config.yaml
n_layer: 8
d_model: 384
n_head: 12
n_kv_head: 12
head_dim: 32
d_mlp: 1536
vocab_size: 2048
activation: "squared_relu"
norm: "rmsnorm"
norm_place: "pre"
norm_eps: 1e-05
positions: "rope"
rope_base: 2530.0
rope_fraction: 1.0
qk_norm: true
attn_scale: 0.385
bias: "none"
tie_embeddings: false
parallel_block: false
extras: ["capped logits"]
init: "normal"
init_std_qkv: 0.0174
init_std_o: 0.0
init_std_up: 0.0174
init_std_down: 0.0
optimizer: "adamw"
lr: 0.00128
lr_mult_up: 0.851
beta1: 0.95
beta2: 0.99
lr_head: 0.00321
warmup_steps: 289
schedule: "wsd"
decay_fraction: 0.895
decay_shape: "linear"
final_lr_fraction: 0.0
batch_tokens: [16384, 32768, 65536]
seq_len: 256
doc_mask: true
train_tokens: 229300000
steps: 6645
dataset: "wikipedia_en"
MLP neurons of a small language model. Each row is named by its layer, matrix (up: input weights; down: output weights) and neuron, and shows model dimensions 192-319. Each number is 500 + 50 x the weight over its row's rms, rounded and kept within 0 to 999. Numbers have three digits each.
After each neuron's rows, "raises" lists the tokens whose logits its output raises most directly, leaving later layers aside.

L5.up577:526504538467587472497448428443497512517531580479524435472518437534458424532471554514525499530496362522501527453524518432552506431442500468441522503583487569551511474571443446485510524438491537534545544451525563497394498505439512537459506531462447545452497566463494474620536492380466490424490499544371422468487502515480529514496452528537493488511539558514528444502498447506600458516495
L5.down577:566489468483460508493452490631426600492473484510495528446476581497517571422509478425525565525494429533464495606558524479506525535509474568509464460603537543565565471503442501592512502444480381510535484519487516555502526466494556525532488536463523443569486484466456523490531446465656534559441509461511442543454398490551454494502457468555502513500537535493422360459517386396498466462549
raises: "ice", "der", "ies", "ab", "low"

L5.up1472:552441505489467531543491508451598532489557588468570580559508550584546586510525472433619525488575556589456540509544489549448590535502402450533490445452447436515488622446487579515452490405513518480488395458561440510496493544532509491514470499461537448623492548494446529441542523532529443525614550508429461443559457418468479502463502470469543531457545407472546577527475443507428518440529
L5.down1472:456451520496575567498451548488556568500590504486520454457481529471480540454510555578550488595514477360497490467449484590384526504541375444533466530495458474444536544493481484486469573396485487572540425520473411564508511502482485507506443508523501438537534525422489557522397530459520492560533524426463493481512521477540572465549485452516392440498538427508476576564553430404404505504444
raises: "um", "und", "od", "my", "om"

L5.up1429:515467415450512525522587609436518413525523444559470470495466468553451476524455524482492442471559492573536520479571480551511505542407467513453517538456468380561494465514548485397513477496574452570558431556510539527517494528489357488486607481418544512493569578517459561388548521518488404376542423437500571575418620548512527471514519562426520486423538582557491559510484458479531474497520
L5.down1429:487511414539498439539529499457508470497470509512406504530456507546445517538523532509518585543540511491608536559526575565477533536472444493436589394497437540453431512401526463476568488472458517441545470449490505448540466542477514535592590540536452436413435525492492484513563540554515620537504508505490552405403513481471532446493466532422494438564465551524497485511438579524550427574535
raises: "mi", "par", "con", "ni", "ver"

L5.up1518:608446535526452488512460490496607452514474546489452477666646449468446496494495486431507497506519513534557508435498476450454589579509501516523431558594504438463562442506516491544519445501497579478519489514540551561458529519544419519479581523468430498531389537480452491435499477498455517513530534527391428507491503473497483506496521480473478476500465565431505632441470526557463546486523
L5.down1518:529448471537554540523455452554405529462460483539513463446623440516552560423520501385480498521441580485472406497515479562459472480529516410599587528517543562519479489570552445570536462490431411476586500504519494551423493558502496545473501502421495556523576388504430454519509473431510521462434462498408465559571569525461508467549495412507519411391475514494441472557487472610508475408467
raises: "born", "re", "ley", "son", "ford"

L5.up406:436439431479517519537553548528535410466459505536448578557510485561471574583557566542499538490465493605536604456433590435491580533460481463484478543518478472560432534388472584471456477502629570462512406473447594553518459520482467520485509534506462494508519459522558495523578465450430403480557502406449550550448486497465480530387438410553486635402478453534503455496467532604519431570477
L5.down406:413456439470541499496450420505413527433484544498492532571589424504429622534626499453522593498495549485551498497418461438530517583445467407680449518478480449491490437441474557431474494426500551497560531462471500424517547511483514507480512562462387460540436446474490458512485499480535482488457500470530514479556428587486492506469528450526596508543517463582609475501554534535507501557472
raises: "ine", "ho", "hen", "ix", "i"

L5.up302:528430496517445564546465571503473381488509512450511538487525482438462434415513518547523567462486525466527507505466462416494474519369397484591502439521550493530459532514522536485429354396558482504510542599531483448559526514508505460472524649482507443475483557466633453540489538501601543508483542492506477534479501595502430569413539471506499524492445476446572456443481456456525505492468
L5.down302:463534509472502571481469487602493426419532506437567431525458469463490478480515479548593553499486506493544465456507535461475616417517525426566504501451525561446493523526536478443517477446468564468506468573567491503560476490379481456464493500426465465562495563441503500399560518458492633507443571580528499395530487520545523557485575561391511558486551566555507500557554502399409536396566
raises: "b", "bi", "bu", "ag", "bo"

L5.up895:476483478600631455512517448461569534506554590528513492464434515423404477562439482542518486442528503476494537425584507456543547429438428452499405477552486546511510492500439546396534478479511547486502516548438632524426460571517523464524573516601526551428451495465464396622551525494557482438502514517426417546477556491491504561525511474530484462449340528491399413528521476478503457479524
L5.down895:510540474482481423548512583543550497461567489405434491533446560493494386555439473451615493525492523503494481587408488589452452484513470529444475494478538490551532448466556545557548504503472561480525550580560457531499468526555530449542458477493573478463513515551435634560495417481552450574516496469458528542495489539471482423533470479475433534569523512542534535535488452471489474539532
raises: "na", "lo", "ke", "p", "le"

L5.up1376:458453362572519508532491538423488446373541502428505527519546509542454376593452459475526441482524499525508481557607490506553525500485527468525509514596494543573634548474508360507513495447572503396567480547603516508517511524539427498551455546503535550542443580574595491425476446360542567459522509545450469465493457502465498578423531609488589563416485516479471542521542403505663492541595
L5.down1376:512470515474505468476503391537624500547472543437401481493596563446437592508510435506568535476494552488480555508479472537507510524442539459465463516473452576550525580600445548505538524494494451538405499495475518475457460476446469521506426594515437569542479500539435535515437488484511512474436582482493457666518513486489545485572487471522445498547516490497534505520518499447517560490566
raises: "our", "un", "at", "ir", "R"

L5.up1369:560485428405540450565412551508503504494490495596519501527479474550551539403530500470499451488546539533495507572518485468560509562504397491536411496515488498479536613510425518541454496515480510476491528505518441577524548518530586580507395520524552541487438489506491499437431531525552512416532584453516414521501527496439565398459516470557558422475505506470478548499380446532495486476495
L5.down1369:516535598394498475441486486534496423554412491611490441579564439500550635486604504516447517477523526522441523582534470477474489565502531416431505555562494537548475517492540516496431502559336511523557486517480439526518507495521519544536540501492484473512448467432521536548525457500464552384485530543461513417507495544427507573444505450528617440504436519517460394500437407578515458500531
raises: "son", "&", "er", "74", "ur"

L5.up354:514501450527472495467538603517597412479559543443538487436431518463454506479523498544538542550487514409465515469456475343422508520465474441447398475524554429549443563513501462469440448451513504496436456572456584516564549551483495473344404600495457442429432621511458422512476454463477550553447528483569426494454507547487506574410537538527534568534475556488416493481467487569508511578438
L5.down354:538461447469516474518466462519556488550550518419453541483497525522554539449475434510542482451475517552499522538593477497454433471499498527382477448491581422501450480401533641473487495517524475479560497407520468576512493358635532533457526491472499446504523511437472491472489511501595402548456499552408460503508503405510494510491455474597465443503537520483608417481465452561462560526515
raises: "k", "kin", "us", "pi", "ni"